python train.py --n_kv_head=4 --head_dim=64 --d_mlp=1024 --activation="tanh_gelu" --norm_place="pre" --rope_fraction=0.5 --init_std_qkv=0.038 --init_std_o=0.0 --init_std_down=0.0 --lr_head=0.00915 --warmup_steps=200 --schedule="wsd" --decay_fraction=0.808 --train_tokens=540900000 --steps=8477
MLP neurons of a small language model. Each row is named by its layer, matrix (up: input weights; down: output weights) and neuron, and shows model dimensions 16-143. Each number is 128 + 24 x the weight over its row's rms, rounded and kept within 0 to 255.
After each neuron's rows, "fires after" lists the tokens most often just before its 100 highest values on Wikipedia text that the model never trained on; "fires before" lists the tokens most often just after its 100 highest values on Wikipedia text that the model never trained on.

L6.up215 [140 151  93  86 130 143  84 152 143 131 148 109 124 129 104 118 111  90 106 107 141 112 112 129 176 153 150 107 129 109 149 106 154 102 183  88 120 163 112 125 154  78 124 143 164 127  78 114  88 161  94 134 139 122 111 131 106 111 112 154 139 113  82 156  98 154 113 110 112 126 146 133 133 177 139 144 118 136 134 100 131 112  88 130 142 144 155 125 139  73 158 172 108 127  92  86 133 141  83 116  94 133 126 121 137 153  85  52 108 142 147  98  87 134 146 194 138 151 149 135 115 138 139 132 153 139 154 109]
L6.down215 [136 154 117 142 129 168 103 144 149 126 108 143 168 114 117 140 107  77 121 109 146  87 109 123 122 122 141 177 120 108  94 121 113 108 163 108 113 140 171 113 143 102 162 139 155 154 132 151 108 127 122 158 153 151 121 163  93 141 109 119 145 126  64 165 134  72 106 125 125 137 131 130  87 161 108 167  90  78  88  78 143  95 117 109 101 119 111 112 137  95 132 133 154 156 116 111 130 134 162 127 106 145 125 125 138 138  60  80  57 157 176 114 142 158 129 142  91 110 152 151 100 146 131 147 111 118 134 135]
fires after: " Te", " A", " te", " s", " B", " S"
fires before: "v", "l", "x", "ther", "c", "b"

L7.up592 [128 151 122 161 151 106 168 144 104 133 116 131 155 171 134 115 131 131  75  83 119 138 166 167 125 120 142 109 126 151 117 176 141 138 101  96 156 134 155 123 150  96 165 165  92 162 125 115 125 130 126 139 135 111 152 122  79 125 105 156  90 129 129 117 120 118 131 143 109 141 127 126 126 110 126 108 133 153 113 113 172 133 174  94 142 114 177 130 164 150 156 148 137 112 127 117 117 102 131 141 156 132 195 125  84 146 113 156 118 167 150 105  93 141 165 105 153 101 163  63 142  58 131 131 109 157 109 115]
L7.down592 [158 109  88 117 128 138 106 113 155 157 145 158  56 117 146 149 147 158 151 141 102 149 134 105  96 121 118 121 108 152 135 130 126 129 159 181 155 119 138 137 108 154 122 144 125 137 100 180 161 156 131 137 115 102  95  98 158 111 122  94  89 146 138 126 167 125 124 128 126 119 130 133  98 146 111 150 128 143 112  90 142 125 117 121 136  93 105 116  73 106 139 125 105 112 144 104  80 121 104 142 130 143  94 146 128 123 146 110 142 142 101  94 123 165 123 148 108 123 134 143 107 149 119 131 136 153 124 158]
fires after: ".", ")."
fires before: "==", "===", "The", "In", "M", "A"

L3.up634 [117 149 177 133 107 118 142 137 129 175  89 134  97 151 138  99 143  82 128  98 117 167 182 124 142  99 143 102  93 142 105 136 117 123 108  99 107 127 116 116 107 158 115 124 134 143 142 103 145 123 131  97 112  86 148 135 116 154  81 141  99 153 143 129 131 119  79 137 126 107 155 150 174 143 136 123 173 142 128 117 157  97 178 143 126 117 154 169 112 164  88 133 121 130 145 154 148  75  71 131 157 132  99 118 144 120 144  98 128 124 131 123 140 141 111 137 143 123  90 170 109 137 153 161 131 133 145 133]
L3.down634 [111 160  94 119 157 117 136 130 106 118 112 172 105 110 120 122  74 107 121 134 150 127 133 145 148 119 173 166  62 139 113 132  90 181 151 135  87 137 160 126 126 110 137  90  99 121 136 103 125 153 118 130  75 136 125 101  77 156 117 153 111  79 159  98  91 125  62  77 151 114 119 144 159 150 101 105 113 114 135 147 135 118 150 145 132 126 177 125 128 172  93 125 110  98 137 172 126 138 110 100 102 113 116 127 129 124 173 108 132 109 111 162  80 111 117 150 142 136 136 150 127 117 141 156 141 146 137 102]
fires after: " R", " s", " |", "ud", "-", " n"
fires before: "os", "am", "ad", "le", "on", "x"

L3.up697 [115 106 126 134 104 124 121 150 154 118 152 140 104 111  76 152 119 110 170 102 153 120 167 123  92 133  94 159 170 116 153  88 151 119 159  85 171  88 144 117 118 114 134 128 175 151 111 151 125 125 106 114 152 137 147 125 133  88 181 127 137 138 102  97 111 141 122  95 184 111 111 163 113 124 116 131 152 119 104 125 125 135 131 158 132 141 114 103 102 132  81 149 145 116 148 122 114 152 133 135  95 162 120 116 139 117 136 132 148 105  90 148  86 117 125 128  88 153 154 119 149 141 148 143 151 115 124 122]
L3.down697 [ 57 102 116 118 103 145 137 121 119  99 119 132 134 110 118 107 119  96 128 143  98 182 104 139 103 141 136 144 136 165 174 132 135 133 136 155 152  89 139 168 118 124  87 175 150 136 140 145 146 144 104 124 121 142 105 133 150 147 116 134 124 138  89  78 127 111 119 124 131 142 140 115 142 121 131 140 154 121  69 151  82 138 116 154 128 131 146 133 105  83 100 105  99 163 127  84  92 133 180 178 126 126 110 112 128 110 100 125 118  92 107 143  99 168 135 130 141 156 156 113 155 145 118 160 128 140 127 149]
fires after: " ", ",", " March", " November"
fires before: "2", "01", "1", "98", "99", "9"

L5.up956 [135 167 131  64 145 137  91 130 135 135 139  75 164 109 108 118 156 114 104 128 152 137 151 170 191 120 115 112 161 149 100 101 128 135 148 117 156 135 117 134 117 110  94  84 118 137 139 100 141  94 109 110 118 136 159 137 124 130 136 158  54 141 139 139 141 139 178 105 133 152 123  78 110 147 100 152 116 153 144 152  96 145 120 133 120 165 143 164 157  86 132 132 159 128 155 212 124 111  74 154 115 101  94  91 139  98 143 131 138 128 123  65 104 140 137 126 110 177 136 129 154 106 124  95  89 138 159 115]
L5.down956 [136  95 144  87  90 119 144 147 135 118 116 147 129 135 144 118 115 137 105 115 153 113 140  99  86 151 155 142 116 141 152 148 116 151 138 131  98 124 111 198 117 101 175  97 152 150 151 115 113 136  81 112 109 152 155 171 100 164 140 110 107 118 116 163 177 170 133 142 158  90 122 102 101 117  96  77  93 140 131 132 111  66 107  85 121 126 133  87 150 122 126 126 124 124 188 113 105 158 124 102 133 119 118 132 134 148 128 125 109 141 109 152  86 108 103 170 179 127 120 152 113 180  97 105 114 123 122 171]
fires after: " s", " S", "at", "-", " p"
fires before: "ther", "on", "cess", "l", "t", "ce"

L3.up653 [107 163 110 105 122 137 143 104 110 132  87 100 134 102 126 133 107 123 114 170 138  92 144 116 128 149 104 119 164 112  93 145 154 113 164 170 143 123 112 142 119 124 173  90 140 115 151  88 109 153 119 124 125 129 141 160  95 144 141 179 107  99 126 100 157 100 140  70 138 130 155 134  78 138 107 135 110 153 135 150 110 117 103 149 128 111 149 102 154 118  95 168 166 143  90  56 158 116 141 158 147 113 117 136 122 131 136 127 145 147 130 134 133 153 129 125 115  93 166 157 113 111 108 147 136 133 102 123]
L3.down653 [140 143 136  88 128  98 147 151 102 105 141 159 117  67 117 103 120 146 128  79 126 122 173 121 109 103  99 142  96 106 141 147 116 171 109 167 131 154 104 134 154 136 150 103  94 175 153 168 112  99  95 139 129 119  79 166 128  89 107 139 127 129 152 132 156 128 129 151 134 156 145 125 109 124 167 156 107 128 180 137 149 117 173 103 146 155 115 122 128 115 144 156 115 132 119 101 126 136  82 119 172 156  94 140 163 136 101  87 116 113 108 134 136 131 127 161 109 106 127 138 135 122 124 135 152 121 192 133]
fires after: " off", "hn", "th", "ro", "i"
fires before: "y", "ial", "ical", "er", " |", "ers"

L5.up922 [127 160 101 134  92 180 152 109  83 144 109  98 149 125 116 117 176 105  92 134 153 134 159 124 113 121  86 102 150 145 147 144 121 150 108 127  95 138 117 132 161 145 121 101 116 175 112 162 146 127 115 176 112 143 146  86  92 148 105 160 124 151 146 116 129 110 121 126 157 157 113 142  89 131 122 122 171 146 146 151 103  97 111 122 113 154 110 122 135 147 109 126 200 139 137  77 112 121 147 132 133 127 117 132 130 143 119 143 153 155 159  95 134 108 114  96  90 121 101 128 117  91 151 119 143 134 116  95]
L5.down922 [135 176 136 126 158 125 115 118 138 149 167 118 188 156 133 177 103 152 154 129  79 142 167 125 152 147 126 109 138 139 167 123 150  90 128 117 144 117 119 113 130 156 103 139 110 132 165 175 142 155 113 131 157 160 109 156  95 160 124 131 120 155 100 112 137 126 141 134 158 100 114 148 101 150 109 113 168 156 128 102 121 108 130 133  89 122 133  79 144 108 118 113 183 132 140 103  98 109 123 129 107 164 148 117 134  87 149 159 134 126 121 139 102 106 120 111 113 111 112  87 113 100 138 117 109 117 145 161]
fires after: " ", "0", " —", "2", ")"
fires before: "\n", " ", "\n\n"

L7.up566 [107 133 107  68 132 123 134 171 150 137 145 144 120 134 110 125 108 120 127 124 154 136 140 169 160 145 123 137 111  70 103 115 155 185 101 149 148 147 101  80 159 144 121  88 128 163 116 110 103 122 116 172 119 136 126  87  74 119 122 139 162 142 146 114 123 129 127 119 112 122 152 127 129  65 162 154 140 110 112 143  97 126 102 108 127 148 132 117  93 102 136 119 162 109 154 147 116 144 173 122 110 106 128 141 146  94  98 118 130 121 135  99 111 118 130 113 124 142 131 110 114 131 151 154 142 103 136 100]
L7.down566 [135 105 140 146 143  96  81 125 103 106  77 109 132 109 141 110 159 148 131 164 125 137 163  68  91 101 106 140 136 169 143 104 172  95 131 145 104  97 129 131 145 143 159  99 106  64 125 142 150 190 138 125 124  90 146 107 148 128 135  88 150 150 109 133 183 121 144 124 128 109 145 123 118 135 101 113 168 158 117 177 124 108  90  94 127 120 148 138 144 152 118 127 168 144 120 125 156 102  87  81 148 132 119 131 114 135 139 115 155  89 146 155 154 138 125 105  81 121  94 113 101 133 152 105 159 154 127 126]
fires after: " in", "In", " ", " In", "ag"
fires before: " ", "1", ","

L11.up732 [115 153 125  82 134 145  82 145  81  88 111 106 123 107 154 124 133 104 111 108 140 147 157  64 135 126 114 134 112 110 116 127 148 166  50 120  91 170 185  93 135 104  91 143 144 155 114 133 147 161 128 125 113  92  97 115 102 130 140 125 121 148 140 124  82 122 111 115 124 125 165 134  99 150 142 136  82 109 155  84 159 163 118 143 138  80 116 143 123 107 114 105 170 155  82 143 166 149 154 164 132 125 108 137 123 124 119 134 137 128 134 109  97 154 150 127 127 131 129 150  98 133 162 145  87 108 102 139]
L11.down732 [125  97 172 129 115  95 107 136 139 127 119 136 110  97 109 116 138  88 122 137 167 128 124 194 113 151 106  85 135 124 146  86 111 133 128 133  80 165 124 113 123 116 134 162 153 113 169 104 101 132 133 120 133  93 130 158 136  68 132 102 164 119 177 146 146 125 101 105 153 155 131 155  84 138  84 137 127 122 118 120  85  97 138 136 173 131 140 120 114 153 124 129 129 144 179 113  92  96 112 126 142 125 158 146 121 114  73  88 162 136 113 136 131 154 142 119 115 152 127 128 141 163 150 150 143 106 146 124]
fires after: " ", " ("
fires before: "99", "98", "9", "96", "95", "90"

L11.up973 [139 127 160  99  68 133 138 124 116 156  99 116 131 123 146 139 129 160 127 128 142 145 127 131 109 124 120 109 119 135 142 115 101 110 122 114 120 119 145 122 162 110  80 142 178 131 119 162 106 121 138 173 154 118 128 113 141 131 133 129 141  88 147 140 140 148 163 115 165 125 122 131 112 162 135  94 136 105 119 124 157 122 129 119 141 126 115 112 129 105 122 124 159 123 116 109 113  89 130 125 107 157 130 149 173 103 109  94 137  86 100 101 103 112 135  82 110 168 143  90 149 107 116 127 119 126 116 152]
L11.down973 [142 133 110 105 132 116 113 112 114 160 162 157 121 150 155 106 155 115 139 134 122  85 115 144 155 149 102 111 121 120 109 160 160 133 133 124 122 132 143 103 147 110 139 125 132 102 152  96 146 148 114  76 126  70  86 152 121 137 101 109 146 142 135 172 135 120 139 122 118 112 118 145  46  89 130 116 142 132 164 111 133 141 135 159  92 107 127 151 153 152  96 117 120 152 149 153  87 135  99 125 119 103 139 108 137 132  98 126 136  86 131 132 136 123 152 122 135 110 112 136 128 150 109 158 139 146 145 127]
fires after: " ", " ("
fires before: "99", "98", "8", "95", "97", "96"

L2.up919 [187 105 141 148 107 128 133 158 148 108 145 142 116  92 125 123 111 113 117 118 160 122 116 125  83 147 109 135 134 170 102 123 136 147 123 121 123 132 129 150 147 150 142 119 155 123 123 121 165 134 114 131 110 131 144 129 145 166 105 123  86 159 131 100 140 163 102 137 131 137 140 139 147  81 103 137 152 106 188 136 110 170 135 185 169 141 132 129 148 127 102  69 128 124 136  99 106 104 135 140 122 128 167  96 146 125 145 119 141 170 117 138 103 173 128  83  75 127 159 129 114 174  97 124 130 126 153 123]
L2.down919 [156  85 135 115 114 144 115 161 141 106 115 154 134 119 107 132 121 128 203 140 123 118 112 119 156 114  98 118 150 152 111 103 115 148 126 133 100 174 104 150 122 142 176 146 127 108 110 115 150  96 119  96 147 110 150  99 156 137 123 153 101 141 132 128 102 183 116 134 113 114 130 166 103 147 126 122  98  95 180 146 107 130 136 135 134 160 134 119 115 108 128  94 151 146 117 121  79  99 103 129 123 134 176 102 119 124 161 144 145 151 114 124  71 118 129 104 104 134 141 126 143 165  89 119 188 156 179 140]
fires after: " un", "-", " \"", " (", " w", " g"
fires before: "il", "he", "ime", "r", "ire"

L11.up37 [101 118 145 115 135  87 137 111 101 155 152 140 160 124  66 121  99 143 116  82 116 158 137 152 139  99 138 129  89  92 118 166 100 135 155 117 155 159 119 105 135 153 134  76 170 146 127 116 129 127 114 117 113 121  97  91 121 114 114 120 114  84 138 103 112 118  77 140 159  97 186 115 118 132  91 150  91 133 117 118 108 112 141 113 166  93 152  92 156 149 109 135 164 138 141 167 116 107 116 126 120 137  89 134 127 131 169 111 153 128  88 128 142 133  52 154 113 133 127 157 154 134 155 144 160 108 111 104]
L11.down37 [ 84 103 149 158 127 172 122 137 127 164 139 114  85 146 152  99 136 100 152 171 147 152 111  97 126 144 120 146 136 122 140 126 136 136 144 144 131 138 129 112  93  92 134 127 116 139 126 108  94 142 100 127 120 128 130 130 161 102 106 176 136 111 125  92 140 155 119 106  90 107 116 135 124 151 166  90 156 133 156  98 137 123 101 155 141  83 114 151 114  69 129 129 139 108 150 151 123 121 119 114 160 120 111 129 173 158 140 113 121 116 104 110 115 117 146 169 101 160  87 109 111 147 133 119  84 151 135 107]
fires after: " "
fires before: "–", "'", " |"

L2.up85 [ 60  74 113 114 149 109 122 166 126 117 121 131 181 117 120 109 129 121 126 155 124 114 106 125 120 162 112 134 117 145 136 139 123 116 126 178 172 142 101 129 145 128 153 109 144 160 133 125 139 110 107 181 150 116 128 129 149 133 158 115 113 114 142 129 119 122 119 129 140 153 132 139  86 123 139 124  94 169 100 125 138 134 155 133 136 109 164  89 124 134 140 155  70 110 159 120 152  88 172 120 102 145  98 128 117 170 129 115 133  86 127 117 168 130 139 122 154  93 112  94 116 153 174  90 165 145 148 118]
L2.down85 [128 138 118 106 171 157  88 110 138 186 137 185 146  81 114 173 118 114 163 131  91 130  97 137 147 157 144 124 156  78 129 131 124 109 149 142 128 128 100 147 143 147 102 102 102  92 121 124 108 108 114 148 144 169 111 121 123 151 138 129 116  87 122 108 133 107 178 128 119 145 136 133 146 164 162 121  77 114  93 120 169 104 145 188 109 122 144 135 134 122  85 126 120 124 138 106 159 134 102 109 149 149 111 154 151 151  67 128 148 148 114 167 150 117 103 136 128 118 136 167 110  93 183 171 165 119 163 177]
fires after: " G", "hn", "th", "i", "ev", "g"
fires before: "y", "d", "ical", "en"

L2.up370 [152 151 101  93  99 157 115 136 127 137 144 158 135 124 125 128 132  78 135 101 126 112 102 146 125 111 116 107 122 105 109 132  91 166 134 131 123 107 142 133 157 123 126  93 174 128 162 147 107 119 122 138 163  97 129 149 103 130 149  87  74 154 132 171 110 109  86 125  89 155 120 132 110  81  73 120 111 101 127 136 127 143 132 106 120 120 146 144 157 138 139 187 121 134 150  92 117 161 133 146 122 159 156 116 160 128 121 129 141 131 130 111 115  97 132 123  93 137 160 161 145 145 141 164 102 145 130 180]
L2.down370 [135 146 123 116 110 175 117 134 163 119 104 139 158 122 149 157 103 107  74  91 147  88 111  96 104 130 141 120 108 122 136 134  71 141 127 125  73 162 123 129 142 143 152 118 154  80  80 139 133 125 112 147 143 102 134 146 147 132 115 136 108  88  99  73 103 178 158 129 154 161 118 149  99  99 131 117 115 136  99 118 130 147 158 126 137 123 165 164 172 178  99 184 113 120 105 103 145 168 126 164 157 170 167 136 114  83 114 121 137 159 165 150 143 102 139 166 136 143 106 131 112 103  94 126 124 167  79 173]
fires after: " l", " c", " N", " f", "at", " C"
fires before: "es", "il", "ing", "ely", "y", "or"

L7.up901 [123 125 146 135  83 140 113 151 113 127 104 106 140 130 147 103  92  78  97 100 128 131 166 149 138 164 136 107 126 142 128 170 123 124 101 146 151 151 146 156 126 118 125 135 124  99 169 129 150 168  91 127  84 136 107 149 124 149 118 137  80 131 132 165 161 128 106 119 104  99 162 140 151 110  93 157 121  78 114 102 154 151 138 131 105  98 132  89 120 126 117 161 124 147 151 144 157 148 107 123 101  95 178 119 134 120 148 122 133 136 110 100 134 140 146 113 114 127  98 102 160  38 122  97 127 124 126 127]
L7.down901 [136 155 141 132 139  96 125  89 135 109 158 168 104 126 136 123 162 150 123 143 137 181 118 138 128 140 159 121 125 118 116 107 106  88 109 105 120 110 109  86 126 147 145 114 120  95 120 128 122 105 140 144 140 135 155 154 107 145 146 120 135 132 145 120 141 130 105 149 134 122 149 109 122 104 128 127 106 155 101 141 166 149 103 154 161 161 159 125 103 139 150 145 127 114 148 105  94 123 165 122 125 178 131 139 117 180 130 127 145 143 119 165  86 123 155 142 132 130 144 156 153 148 149 145 135 128 139 138]
fires after: ".", ").", "\n"
fires before: "==", "In", "===", "The", "A", "M"

L3.up3 [119 115 124 120 148 120 144 138 152 125 129 102 165 120 125 146 130 146  74 128 169 152 112 109  61 105 148 143 101  98 123  97 117  90  98 119  96 115  94  84 148 127 110  98 132 132 112 104  94 130 151 125  97 126 134 104 113 109 120 121 114 162  95 127 110 135 163 131 129 106 107 128  99 108 109 135 167 121 128 172 168 124 136 128 141 183 134 197 129  99 137 164 121 131 172 118 153 110 153 177 108  87 128 153 140 125  87 125 114 120 154 120 108 135 137 112 113 116 181 172 127 147 149 114 135 130 123 154]
L3.down3 [126 144 152 142 121 134 149 116 133 155 174 166 115 130 118 151 108 152 136 123  86 148 126 145 146 105 121 126 109 119 118 140 110 122 159 109 173 108 165  97 209 112  98  90 138 117  98 122  99 125 157 117 144  93 139 175 126 155 128 155 126 118 144 125 113 123 146  95 129 137 132 150 119 126  80 123 141 112  86 141 124 134 145 132 160 129 138 175 155 130 125 138 120 121  85 168 130  92 128 186 114 153  90 129 128 139 116 127 112 120 122 120 128 140 149 136 105 132 108 159 115 118  67 139 134 155 158 163]
fires after: " d", " pro", " D", " c", "hen", " N"
fires before: "ision", "in", "il", "en", "ic", "id"

L3.up220 [143 130 189 129 144 157 161 173  94 114 136 132  93  84 197 140 168 112 130 166 119 168 111 129 149 126 131 126 112 175  57 124 129  63 144 150 124  88 142  73 110 124 132 152 121 150 144 109 118 109 141 117 119 108 118 149 142 106 112 157 120 133 115 119 152 134 142 125 135 154 189 135 138 153 118 126 129 131 130 133 150 148  75 151 122 127 119 125 178 166 103  95 171  81 131 129 114 110 126 141 153 163 135 169 169 145 131  64 106 160 153 111 129 147 117 107 126 122  88 123 164  94 155 135 122 123 134  65]
L3.down220 [133  82 159 109 153 121 146 125 106 112 125 138  98 104 120 135 167 124 161 123 143 181 119 158 115 104 118 123 136 161 111 126 124  95 140 129 109  97 105 107 138 117 130 148 148 111 137 134 150 126 108 167 135 125 117 155 156 116 121 112  96 135 137 168 141 108 135  87 156 149 140 166 112 131  91 108 114 120 119 145 122 121 132 143 169 114 115  75 103 170 138 117 135 136 130 153 122 110 109 115 121 157 106 104 145 134 121  63 147  68  89 107 111 148 164 109 116 109 123 118 162 115 170 139 114 134 110 126]
fires after: " |", "T", "C", "A", ":"
fires before: "am", "le", "gh"

L5.up92 [153 149 146 161 136 110 150  87  99 130 101 119 100 110 166 142 137 116 147 106 131 119 101 102 118 125 119 110 107 127 138 131 105 122 126 102 136 151 105 140 131 149 127 149 142 195 129 108 167 115 110 134 119 136 140  89 131 120 128  97 155 177 110  85 116  80 187 141 162  94 164 106  78 131 120 150 102 119 148 137 175 152 152 138 137 139 113 106 131 141 146  83 139 135 151 149 177 149 142 123 139 159 138 119 125 118 111 107 111 168 130 125 153 144  65 136 110 130  86 147 152 109  99 141 136  98 123 117]
L5.down92 [150 106 123 121 103 143 129 135 126 124 124 199 139 135 163 143 127 138 149 121 123 105 135 139 100 134 123  92 133 129 112 142 134 104 113 148 136 154 143 140  91 111 137 156 138 142 140 121  97 126 158 120 118 112 150 152 100 147  86 168 149 135 119  90  97 146 155 120 146 125 132  91 122 144 127 165 136  86 154 101 182 184 106 128 132 127 165 161 122 123 164 108 125 115 130 156 177 108  83 132 147 161 128 115 150  55 153 149  96 181 137 140 115 129 150 141 106 161 134 158 120 100 121 150  92 111  97 111]
fires after: " ", " ("
fires before: " |", "–", ";", " /", "-", "."

L2.up702 [128 117  99 161 130 123 142 156 134 109 114 160 113 141  66 133 120 143 144 113 164 121 160 135 104 128 126 128 146 145 164 117 134  81 112 154 139 124 114 134 182  93 147 167 151 162 158 120 106 160  96  94 159 100  82 129 134 124 112 137 104 156 118 134  65 133 123 142 120 105 133 165 132 105 149 119 157 141 122  78 157  97 153 130 136 127 103  93 117 119 136 200 116 123 176 111  96 116 105 132 109 150  87 129 109 124 133 113  87 140 147 135 132 148 129 131 156 126 159 174 139 160 135  81 139 162 163 145]
L2.down702 [125 135 115 112 104 174 143 153 193 112 125 127 106 119 109 119 132 155 118 101 118 171 143  66 138 160 150 147 147  92 121 131 130  94 150 150 148 171 105 119 154  92 145 100  98 121 126 144 101 150 148 148 141 130 108 184 117 174 134 147  98 144 119  93 137 119 152 119 133 133 169 127 122 121 129 145  81 110 118  80  96 131 134 138 128 113 151 126 141 136 111 111 145 143  98 128 145  99 146 133  96 113 122 131 119 119 119 106 178 136 143 138  87 108 156 138 122 102 149 128  83 124  96 129 131 105 148  96]
fires after: " te", " Te", "hn", " V", "k", " an"
fires before: "v", "y", "c", "ing", "g"

L5.up762 [152 160  90 137 138 111 125 129 109 115 138 127 192 147 112 108 143 128 143 113  95 148  55 123 135 117 131 134 130 117 145 139 169 147 104 150 154 130 100 121 132 122 119 115  81 104 150 157 132 120 117 101 164 131  95  94 129 141  92 118 154 117 148 118 116 124 139  95 167 136  88 130 130 155 136 102 114 130 108 129 121 137  69 145 119 122 119 112 131 155 124 147 130 121 111 134 120 124 106 115 168 110 131 126 138 145 111 155 139 116 175 120 135 117 152 113 137 161 137  95 150  97 143 149 149 100 117 133]
L5.down762 [177 108 116 135 111 151 151 142 123 138 139 148 187 105 143 119 141 189 131 110 124 156 149 127  88 178 113 129 144 142 119 141 167 129 109 107 120  90 163 116 109 131 142 151 116 125  90 154  90 164 120 135 142 162 124 150  74 107 143 135 146 141  95 113 117  97  86 124 118  61 141 120 118 162 105 107 145 153 106  82 136 122 129 115 101 134 122 107 101 124 122  95 148 146 162 151 133 105 124 129 104 162 141  90 140 116 137 120 185  98 153 125  96 111 135 119 133  99 157 119 138 134 120 136 121 122 133 119]
fires after: " ", ")", "%", " Com", "3"
fires before: "\n", " ", "\n\n"

L12.up865 [117 152  93 142 121 117  82 127 135 104 122 119 115 166 159 143 158  88 141 124 181 117 158 154 138 157 158 129 109 187 116  95 119  80 121 153  84  83 124 123 155 125 114 142 107 132 108  90 100  85 164 159 104 119 156 139 134  85 150 102 123  99 131 133 138 168 130 112  96  96 111 132 132 127 125 133 180 150 161 133 161 175 142 134 101  78 149 105 106 144  97 141 125  94 166 141 162 121 110 147 130 135 100 132 122 133  91 126 132 115 102 142 138 127  99 105 120 113 149 126 142 119 131 153 149 143 153  98]
L12.down865 [146 105 129 135 151 126 151 141 143 174 154 129 153 159 132 108 126 171 133 104 135 131  77 161 110  98 142 112 116  88  81 103 115 125 123 112 116 118 119 136 108 162 136 115  82 119 126 137 144  95  94 125 138 144 139 155 136 145 160 137 160 100 107 131 110 104 103 117 127 109 115 119 132 113  98 151 147 141 171 113  81 115 132 105 118 120  95 126 120 157 153 138 121 138 103 154 129 133 132 130 104 109 144 192 175 103 144 112  96 122 134 140 141 127 109 179 112 170 160 133 132 115 147 120 155 137 154  98]
fires after: ".", "°", "′", ":"
fires before: "%", "6", "3", "′", "2", "4"

L2.up1017 [149 143  90 154 121 117 123 111 111 131 139 158 123 134 155 143 126 164 138 169  80 127 143 138 127 149 144 124 135 117  96  98 131 143 108  69 109  99 103 119 110 125 161 148 136 166 123 141 102 121 111 109 108 154 105 140 157 128  87  96 112  95 120  94 139 127 127 130 121 134 122 116 142 114 107 167 130 133 134 160 140 161 119 121  81 120 124 141 143 148 134 135 116 147  91 143 126 126 144 110 127 102 137  67 134 125 103  94 157 134 127 168  96 106 138 187 130 119 125 122 148 134 131 146 127 123 114 150]
L2.down1017 [169 144 107 160 161 103 158 112 128 131 146 107 133  77 134 120 142 146 144 149 132 130 147 135 150 131 128 131  89 119 103 121 111 132  95  66 116 121 107 110 116 158 133 102  94 168 106 100 109 167 125  60 141 127 133 131 133 143 128 108 122 126 111 105 110 139 161 146 125  89 122 147 170 123 124 176 156 163 175 130 141 108 145 120  89 125 112  71 136 164 152  93 142 178 130 163 147 142 163  97 137 143 166  97 109 151 120 158 147 130 143 132  93 125 111 137 120 142 111 106 149 147 131 149 134  86 118  89]
fires after: "\n\n", "\n", "areer", "ation"
fires before: "-", " Y", "|", " No", " ", " A"

L2.up274 [168 119 151 172 146 119 142  64 120  96 108 139 143 113 141 139  92 147  80 149 160 105 109 138 174 144 131 127 108 117 108 137 135 136 150 123 128  83 130 125 139 124  95 127 124 157 123 116 127  93  76 138 122 142 124 124 121 129  90 150  95 115 114 163 101 121  80  78 101 129 127 151 128  92 100 122 143 111 124 109 154 154 107 149 134 100 164 115 150 153 145 115 153 136  84 166 120 128  90 144 126 128  83 166 175 164 121 144 108 110 126 153 102 139 126 127 130 143 112 162 166 149 120 160 181  95 107 148]
L2.down274 [166 159 163 121 124 139 131 144 113 129 102 133 169  91 127 133 124  97  78 152 156  93  93 156 141 104 143 121 102 134  94 139 101 113 121 144 134 115 108 156 141 128  91 124 143 114 125 134  87 118  85 109 105 147 114 156 104 103 131 136 112  85 139 136 110 193 114 111 100  93 115 121 143 120 161 154 125 127 162 116 128 147 121 157 137  97 157 129 148 170 147 157 173 127  88 140 110 130 112 139 122 127  82 139 124 133 108 166 142 112 138 145 107 113 128 107 126 140 115 135 164 168 136 156 164  78  95 125]
fires after: "\n", "\n\n"
fires before: " ", " Y", " T", " B"